Weights of a small transformer language model.
Size: 11 layers, width 384, 12 heads of 32, vocabulary 8192, 23.4M parameters.
Architecture: LayerNorm before each block, learned positions, no biases in attention or MLP, tied embeddings.
Training: a variant of Adam for these matrices, 8774 steps.
MLP neurons of a small language model. Each row is named by its layer, matrix (up: input weights) and neuron, and shows model dimensions 256-383. Each number is 128 + 24 x the weight over its row's rms, rounded and kept within 0 to 255. Numbers have three digits each.
A block is one neuron, or neurons of one layer that tend to fire together. After each block is what it responds to, as a language model described it from the Wikipedia text at the highest values.

L2.up557:156121115110104127130153100104143096120114102145108167129154118148115161130097110125144137169129095100179119130185163136155134080138113148141131129107120154100123132093113126140127151180091117128126130145157139129140113096137086153122115120106123142158155131116131143115107146119174127121121140127189147154091108112043127151107117084126099108145097117176103134126122130108142137158110
Description: Noun-linking "of" and accents

L7.up29:144096130143126129113122106136161169123107115126157104136149048127119096116137090087126148094113105129135137158127112142124142106150126148114119134129122162133088125076142136137125148146133128120121132106183128114129094118114133123144105131119143112145143123104120100133152154100196138130093109122131154119140094145113135153112110067107092119133108143147109124093143124144143108119080
L7.up318:070119098105121125172119082085115138128103158134104108155124097132142106161148142127124154127141127136131114086153134128147135122115146143086083145173120101123137061114120115133111136145179105115150106143166113138146078109117150118097120151132117100131131073089113118080148137135112121140107126123125130074147107118126128130126138127099172087094119141122166091149108130126164120097117
L7.up431:134144114122143099148136116136137142132114157134104112140111136109131132145122104123133097193117151162134158129143141191110144117136091120121114152124142103125084126120096118170089108096076118138133108161131100136144071169122124118121161146136080154133129102105131100144123134133133089162128138124115174145143132120135124144091148090136149093118118176139155128132129112105153112133098
L7.up483:149103138110104121183133075129122081158112139152158130140143153116129107150127102172207123115152152105129086143093136113107112106159150085111111147153109106149142153103161150126105140138074122145129136112159119132138138091111091140169148104157157139171113121140109075118187119059147139150139120126130117117147093147134092098115150099150154115132114129107111106106153099142164142126146
L7.up606:096092104094135133153137105161120116106110111100113121128115059130142121157121136126131140120136131118121127072095142158118123162107131132070153107126113117134122114127121121104133199120108093148113140101117129123136120138131104130097123117109181160118137113096163093148127124135144113157147101085121160141168165141137118149138145099082124125111140111149107125129102113179128129089138
L7.up744:181094101141126116129124094110147090159082091137112125102091151170116117137156149142099126113119103141137160129103156099092108124121157190091112123161076101102144139144136137153131110126135113101111138127125139141169149140107120107141154127144142086132138109138101118098112128073133143125102159102100125117125152145134159088099114113067143122131082153169130128095143114101129106118128
L7.up844:154096086112165164136157132113101162134111131162117135173081070162133144145143108125083105134105117138124154148120152146169123143123131113097099130120112079110072154076103132146166150133138117114145108146130168144133092151136153146125131142143087114132129130114115097088112108080124135153136112123113118099118137108090142093123148098121073131151118130117117118108136100114153145125122
L7.up910:101118095100145120166146109129110103109099099136129133096154098146161097136118122116158124105132155159124156119138177141130135143104100139081135127153137130121100151139117163129142092175123177105111124139111124165112088194148109126125125110140132115133129117135091099142148139116140159124165091123101140129070122086105128115106112102103139163156099107073087125123111117108101137122151
L7.up924:122116154096147139132117103149121110124103120107118115163144084119120111132108147131119124151113138112120126089136118130101135120145133171141121147126065143126152117149059109128053120164097102101140102133173138122111118070130113119139147164128126142082139144104089102126148150099099132150150145109074148099126148152102128140123107096120108127147105093113107115118093137104135137137127
L7.up928:154115093127131173153093095153184144122099138149149126150128142142124106165123087130104154134133120145127122126128134124140140150102096093088134133163137150110122069146094107087072144138108132119114115118130159122146128105134101094171143105148124124125108064072115116100125150133115119152175101120146123111122134149118219136125110098088136114120162107159157119132124115139082077128100
L7.up993:151138125108127102163158107123144138090097118161157146147078120115128097135109089104118123154137131174141088159137134149109186203109148136123099104146103142131090143157148132156139138154120156120165162120142140138141115147124119105159106091089179116136121139098113106109145129125107147128128135134126114166087109133128116153127131099100095126123090091180136153081122139094133117122108
L7.up1067:117154113125102159130101114131143105071103109146136118158136095153140124137146090108119146123109117133154138110155151127133159134091103161134146127176107167132109135117085118153128149125152118136130148119141161141117150105111128149124142119156149110121131088136087126088110118115110155138111103135106132118138153149090160140135092101146098150102125100165149145089090141100132142139115
L7.up1124:099155121142112144147112094137138133123082141140095153134115092075135110137140161117125128118137137118132090162151135071145143149130136086124132152144132145119105092147091102148144159158101146123137141146166129118137140115150102105113158110105122101137116113127107105144198163129086137131126139118112146149104151136122135128134156130184119120177134105128158095134095123120141106115098
L7.up1242:148115141130136069142118100169139127136107161118107108138152087126119107142114124096148170111112139113119138113104116147149171091135135128083120146099100121133149126119109096111124109130117126131126103123165146133122121125121073115135117167135142092065133098093150118117166113091152135152148138107149097149119108139086125125145174148127088098092155151149135119139084114122149095126096
L7.up1344:143139153130108120117123111151129129102114174140119121139172110120125156155096104154124123144115105157131142169115133124111156121138086085111118120149068137082155076134111115139092110124159135129121143129143117142154126108108101093121095151112135108161126116110112098128181140131174103125152103105145137121126106098117120161113143130128082167096110092111129146102108101136138102134122
L7.up1447:103148114132106158134155115140135138092104149105105108124173128079142112170142114148102131115135088125132105164132137167106158165140185116144128095107086126117117100149105123128108152125085137160186133120148126122162119085128111136143133153107162136138119113088124097127131115152124141153132119122116150115105061142091162145125094081137121121103093092124142163114087112150159126137072
Description: Table header cell separators

L8.up430:115125122127133113142160133089110168104095105112108161123125147139125157137144141106107141128151121129140143124147145137120134164135139122127101101139136157123149090116139104123107068150086124138141134122155128158093132090127105151118172132152138146098083105103127099158116130084160158173118139103139135145156087111085120147129149124099144147058138144115152120122122159157120115125112
L8.up1162:146117135136080117154136072160099124123110145129108118144119112082099145136114150144162159143147161150083143138116150136110149165082133136143110119077113139137135113148114106096121092173129114114125142077146079144158155090133144130116096136096153110081111121116140112072143141103127123119108098130128129083108110122164142131117144176143122181075162124099135121137089163102171093187123
L8.up1287:137148113149159116142143109142138116111091134120097127137108112147113129145104139102157131160135099164093172143140131107149138150134128114123137149127097115101077143120106135121089116112144113158127134073160135152126091122158166116099107080113142124105186124114131167096102116105158102147127114121107152167176179110129125141121119141141107151110123130110137139109138127135100138101069
L8.up1329:110155143142132103133096113115105151134105115115122126114129138132159153139130098117113142130171118174088111139135145108126131151163131114127068140115110147151173087109165136155101094097113149096122102119156139118120089107116119132141172097144152103094110121116109120134076158121157152106102164140130177094199097132131118154124090120056098143094142129109149121124127117130158119112092
Description: Table pipes and numbers

L7.up170:095146130141122100141115109167138112138113150129130168114073117114139146137160131152111150170108092111119141106200133124117119135112169095080073149096111110118158144045132134134095138137172112104155112185117153097177111095144122154083128107098149120146137135101119141089132113126115134118162101112124132098119159179163128118129169098101145139147104112106111144084174121148135093119111
L7.up260:162116147113134115133164112078122119101116089177134124120130103105159120157151151106124109135094131144140126126122112121115118133108163111154164112151132119170155154114117102180104093116117130139110090139127122156157149154113117135145121108154125182160099113083106135126131131131128119159177104127151111110163126133127142096119092154113164183123096071085112171103122123123178115122134
L7.up556:175128145117140154135083103085109111160117154123090161188096132107138149133136097181156132167118125143086133148147159081151160109147165141113094115149089131144159157081133140165149150140156137143107108092124156135172092133167153135089127145120146156077118095099105100131097135094162177108094100100108084130131118150109127119143154094126098133112119159122136145116111150097162097135110
L7.up681:114128115099172137120126091166145133118119146159120127128110137123143099121116139131132147121146127176156121140160144102120150147132138099141130126164122138147108108099164108164106148153142107120127090141140155090115126158187136150101114134166090143107164122126132157145117104101165157149102094114104133143123134147120123128108130091079084140145124084144096167100166125121089122119133
L7.up725:126141115111123134149106105112107110132105106134102173116123108161131095134164123102117146179078156093092172157132135114091146101070105097103124140109148103110135139124137114140095155131131124112104097109134142148163128123142123091130121131112124096100132122140111141125118116081166127132141090140116107100106155089135100156135126094123063145137116138134125134135139127135143129209121
L7.up846:154136166095123154128119092109129099103108129114070163140118109085113112152122115140122130129120107108116152144119104104104150121130177137121108131105099159117159116099117102118072134135174108109129098144126119116118125145136133110083120153115144148118144119112118149155116107125178139123096121124126130125160137119067138151139118066158105092139073119158155131137097137154092118138115
L7.up868:139156113127116144141165090138162072131122120152104178144065128112086085134124116137134121136134118196152146144111148104119164128148138193095084125110096155159136113115124117113118128141133113129150074110154136159141157119155145138082152152141118171107139120135122143124145095134144143138114155122170146095170120132140127152118155132132111167129138125136177129098103121119152097116136
L7.up1005:128145093096111130134181115134117106169117125131083182096126112104173138121143109126121143117139113107141175160152109157122124110081129072140081151165085135143141147100130122138112107148131160136128094100142118137112130166126155141154155115162157108115106094145122149100125113124112183119147108127157160117142132121126111100128127130117106181163100101092083118097122161092136115159147
L7.up1107:170089095082150164119121101094178086140112079152097125130104171126138116121134095148111139125128139105096141115094135114126135091080168108140100109144137127123153137088140124123109130127147088165108099156149101140123118114125141115104132174124124104117156102116098077087100112118154132125108140139126119115108106129123118154130132156133124123114117113176168119136132107159113146168099
L7.up1140:167147106116136171123140127124115098114111124164072128110095167095128128160149104120139185120114125116142085151138157085098110099123162083143096130113127089148120157132178139107109147114181110097097075107177112147148089125146153098095114133152119123184142113136114143126134126164137135110112120098158134126127145171137133110148109106087158173149132082147136158087122175119126126122096
L7.up1222:156116172091128129114173102126116098153103109140116134097131131087100145166149108121135162129130142120125165127082131147119139130122139136105131109147107136158139121126103116138112157140191115102130110088157100134115116108144130129082090126070160129119153113103097134127088100150154105138095134094084125138137125125115093147158099113095081140075096138196171152090128127123137104135141
L7.up1269:157115125114111151128132131141155118156133153163069136130120114113124163139150146129173124109124127172116143131114161128102125150124138156123124156138112157114102118161141110125099137101131048124140106084157100136123129169117132082063162127124119120116132123162129130138148120121133113149094116094145075112145165150117143123080121118121124163166098108126119116174123160166129127135094
L7.up1328:111112094102094161154151127134111132132127111120102154177111079112163137136149117119146152140099106137141163117196130104138112114097158133098077115125095152163116108115150139133118098148117108143102125112142113113136100159152105119126152130127148127101172079144091101125112095116138173138134133119113128155137151099130078134116151069126142139101108063133135161146125090110154110205129
L7.up1458:113120108090125130139126123140122141127106158140099145153137112115085126129103141145133128173095125143054121107110145103138127116174125100120124131156125148133129137106157113138121159123127129121152081114154147166105142098133126140095098115109126130116165145105102118126143150083190163158128142117131124151158162181088142139099145127090104113163161088128158156162112109113176124116154
L7.up1502:151153114123152130118129099114163104111119140116122143163082156101127134122149112134103161125155118113155147088143119074142152103121125120121078098097128093125156125110139159166128102125121121137154175113135128137114122118118106102095104137143112115112155085133126078137122141098124129110070141135116151113108108126131168089141130109113071129165106091163143143179138147125104108192096
L7.up1517:141139097103135198151102114122071110133127119124115120092129148155134116125142114130126123188080154119126174178128138097126094115115157097121120179135123104118163130102126142179114125144177112123098082069113091132169165139142101103137116143121140119187134107109085103128119123172135129120115101118156145119098106157112124104107105102099165122139108127109086100138112132110124146131111
Description: Partitive "of" after quantifiers

L8.up363:097162102112156140117139097152122142090097157131111118156110123139120073131168090071124128127143139180160119127114111155095119151140130126108128133063095151120125138118106098102148168151118110120092135128143143112127146106120118088096124156096158125086102125094148147132172167101122130145133101105080101128140165101112117166103129100159114167134104142164103116102120145139165104122134
L8.up539:119164122096119169122127081152138073124099083102112162165127115093115138144118140133080143117160141115146105099139141154129127122185136148114127140137087138154129132161114088122157133119115121089145154105166138116148118122117135115076140131080127096094096116095093147095138134108093112124083105130103120103109106136135097115130138120143086120142112082116138114102160110109131107120128
L8.up710:106123137134131134174110079157159122078101104123133131128110132090116093147143137108132139120071129145152124136151133146127161167116148086112131129134101163149108118159132072113155159135138129122140100134208109117115149119118107096126133119074138127143136109097114104137147144112108129140132113119116093104084108117085122144122132093162099137122111096132126140108085127100165148106084
L8.up1267:149148113117087108154115093117163071107094118069122110123114107108094119168098108134120114107120110132112091174150155176128173115146143145102104108087060129157123123134092111099171101167176154145144125095134134111089125118124151087147142117097102155153129129089140098121139133101135104145144105122111138148088166121145163154124132129116125137110155113124129177157127103141143098146105
Description: Decimal fraction digits

L2.up308:103125128124080129175143112104116149111094128105095131102146061153115143181085164118138154128103097121133178139135125098105128123129118143122076125180104126068115144117152113157095127119106124131129111156143126116097068143105155118115114135129162133123144136117108103118125127132150112144125150125116130142080125130118123141135158145094137109157089136150160125115081052156135124129093
Description: Digits inside table numbers

L7.up32:151093145139120127130117117109131121176114120087151140191125119110149125135133138109131171164134102110130114120138120137116148118133087117075115124121117115153134152130125138180102116065090131137120118121118120133158133145116156116096140133086155168167159120118112075105145117086147140118124088095136136092115058093125105141128159140130138160110161127141135119093155096122123136147128
L7.up83:172120131122161110146122108107112150128115134145098095126132084102106141153123136075166110132157128162091180117146119135108119115097134185100104165114127134106082129153115108092062134119124089099112118181137162112142140101133132103086098117126101171104147113071066129122098093101142118132143105124116118147150146120095094116123101169124100148143129125080157128111091129091100087114089
L7.up229:116102132118156096142177128090157135140119107105124134148087106116144173125131156150143145146100143149116146156120146139139146179122146081120080116142147146147182110104125139114116084090131063151144097107132124117146067169140148141164109076089148123120083112114144122087124104096147148125117114124082140122162157157110166096139116083100135147133124122163121133122109069179133128120096
L7.up234:158102115133136118169152121085178107154121088107133157115155126124103084134100113125114084146138117115105114121122128132112113131126096104123091133113147128117103117107102084128131160127123140108174190106161113121183112105118160154132164138109099092139116132143100135165114087125106116132104125126099105089166110128134177121106111129132160117130104095140160139132143121095141106148080
L7.up291:147083165099120105109125092121168150166117113120142141146180125097200139181123164105124110116168111097126144155133131122105160161143082117119126103141154137105106109149124121081103139127095139109173150120152155133131131112146080126133126144138113145078136106124113138129116102132169101136125089104093116103135137131128122098095125152130109149108075095143134151149120121100129089158145
L7.up494:095132135110162164150108114102110125125097139111152149131135089093180134170095110086162103125120124142121101147112154107095154138164145086101087151094162098092116109138126129099138156127101127180177098140159154133128068089105097134112104130128127135162121111160078120082176123116179139133121085127099124102111125126157156122128099131146073143136136121113123106113157125070133103128144
L7.up704:146092130118164110144177110098107133144119149138132165123118103144146149130132111078134127126105091157115121128100141133108139146166123098134056131117121118135120122175105164131182175129108110105140172131173119158097122101168147116118139079160131134101093136116066111117120142074120140165138131140140135096111119118125165109110135130118102118140103105184172144133131156082144094155126
L7.up730:116117110139141140165165114100146133132128123092118131116156096112124129147045179164145078140160095141108128160167136133154147145138108089132137134147115116168081121176109147131140162102116114115160140136138174117164146119170144116128120119129136145129075138099151116109098127122112127139127124100120137158129064144062139111122133092108138109107156110143174148122104105127138092146091
L7.up895:181150148121158107161125144128138153155121131111124167133154114100137121148140111118153117192083124135114141181142132134115123133144079111127093112140161090148137125122115151135122138106133090172136136106184143120150135124166171127120102159126105154085108126108160111151129124109113139175126106115157137092141120123102116115120111128102112136159139123117150136105147135144146108166107
L7.up899:087106146112126105143162120124110141166115118161091145111122122149120146125132125101117133158152142121148161171116122146116143155151119140115109155135167154113111146133146140140126162132166113111143137104118178116143149142174130112147114168099120124106118115126131098086082120091143154140159125077071120119119147117150153125119133176135107141153118128112116114145150117151122128172095
L7.up916:160104186081140123151131126113184081198112109098129168179134132110137132140119114113114143127143095126128132110104138108119174168148090125171099111114124103102116115141140114121136138101086119118166171139170175109150105116144125131143118163134155151066092091133145163118131134110134122114135136120098120095112114120106157128119134171175099131137101139161143117144110135127119088145134
L7.up1173:128090145096122150148124101117105141143091119098135141101161141106164140154102107150136091120113135078103087122141157116102135126160105123127103144124159140147073106152093080103109108176154114123132089183188150119094153110100087162082120090078100160145088118112088138128116136097093118124108138123111102108126116106126126098126117142165139131095098122148147099124085177131158126169100
L7.up1180:084122130146102122157146118106110119153107127115130119175080121103171106163137053120105153155120137139122127141129088153112152091144152123095128120111137146115140141096146125167118109111142089156139116153126157157158157112125124117168092114137137106118101123125111136110115138129125143135109104110122154097158111121108131147123190137126082135158186150143132139174144131133109138103116
L7.up1275:137131137138103154121130113136151091174110130101121143118128114126167140141123160108135095133147158134123122138144147113129132140152157155171083076107092138115114142110102131102150144128122117128130164089163163134186154082115127144185131126171140131131123109088150147147118142102121133110091117075074122101153117134111180069143136129182110156113106125123163145182141147118147099117090
L7.up1434:135136123107148148146190093129230128163097108165141168113162156162192140139140134109111125148110144116094132147141095123148111135145122133155093145133142115141100131106094139122115153101108133090130090112132147121109119133125093132154163100132141124135117131119129132153140153116106122137172103105129097100072127115117094116135120126118077103118138123092112112124128107129131130175043
L7.up1487:092152156101134127135122104113138131137123116154118153134138132084141162132126123131141146137170099130147148117156141112140120145124155149144081115115118106101131143166116093124096101157132082098118094130152197123144145110135122106112088152092110132157133132108113127086099077134144119139147100128118108087118125130124116122108176150165104188147079103083178125121112102122167077158084
Description: Dates in death/event statements

L8.up134:167163137107144125114093127102105140117122171134111120104119135112084132135107127127122107120131122139108156156110123102117131129151157116098114127082136118117116096109132101137105144146135129139168133127115093101079135116137101141124131110133129097119137119094107131096113098111168139119098111125125126047110145148130152181092129138174120138105124137122172137147126145071149132154126
L8.up940:110122141129115115141084096143122122137107139105171144106136102116131172138162119123105114134136134145122159152168165131150149114145105178129085122112119114151157144110144116161101142123133109119100084121144167096126113127116133144117131125072123098167119090091104139141154145083123165129125091109130128101137100107107124078143152122168070113114121144130162136095094162101113106135127
L8.up1181:123046103098151175118108106095123152117120141121124131138126131126143120132127135112147113174154108106122175099159152132125120118127133122112109132140136089131152116118136166179130134139126081109148122155099136124103093103112114157113131134147179123125134116123122126108118145127139159120089096101142129123105124111124143129125111105112077131122169108117162142117142168091164116138160
L8.up1345:146106141099138113129119093154109104101110143121121146093163109075143109138129120115143092145167123150140163109176106113127123163136117128122116114114119104133107082142146170160092152138148148101138120173142109153097156092125103129142114138133150109128115105117067120155121128114164153103158123080088152125120127094126132124129152111137102126141143121137132127123163113094073141139128
Description: Partitive "of"

L2.up269:132109105094155141141122103138140125195127143143098122099147090129144173139123115126113113125081146137123188098130145113087120103097092101132107118102104136154147148162129140123152137091127104144125143129099129120147106097128146107131105154146167144132133101061101099127101169128172109122162125140143135136164120080098144119126121116087144140107095115105135144181145138071117123120126
Description: Years in historical prose

L2.up218:124077091130093170101139126171162127155127095098130165140117098162106161168078122091120107104100149156145163141112112086098122108126104149125118141093117155137137176154116144127169115119094108100185158117133129128156146104189120129122134181166146133075123124119101106150094142126167132131145073118150140131118173098120099157120133163116105158132108099121144130165126103110120113133137
Description: Four-digit year tokens

L8.up182:094121166110113133155139131122104111116099140182103129106125087108139149156093124120179156129128053133132134136094153137103136121147096138117125109138147126125133143156117106096052180096133130066124100146136140109134092101150120102159098088131125124096128129103126134118108106113112084117137100126114140097092100097104143127094143121176144126130099091109181107148129148107126109149108
L8.up809:134115134093131143137159114155132125106086134108141169128100111101130170154144167106136104139113084158090130148165111148088099082136138144100117105127112117106097169153143114129109125126138120109091110115173164164139091115180116129116135106080123133111149121096085145093107125108146101120094097121160101117135144164136164122108128166147099117152115109130168133165113160140161120162126
L8.up1142:109126153134116130172103110161105145112106138166155127139111109129165155121096151129132119115157123093104136191094148121114134129146136141086135112110125131129109071107141098117106151099110168100116106127159117124168151120133108102114094131138100104103122117114098078112151162114138111117121099116130104089077126159105130106129151133127101150093132129095150144127145165131132096142116
L8.up1344:108114140099139128138132124115157130115111145132135133132141104150164125146116150114173144139156121119119111135158147183108132148140095117138080117139141108172141172110140141097066121134077109112131129148146147129129109121149130109129120077154185104145149124104083088164111183118126078119128108119156144123123161117109166120111132152083148131140119098143149131166102112143142075134152
Description: Full date, pre-year position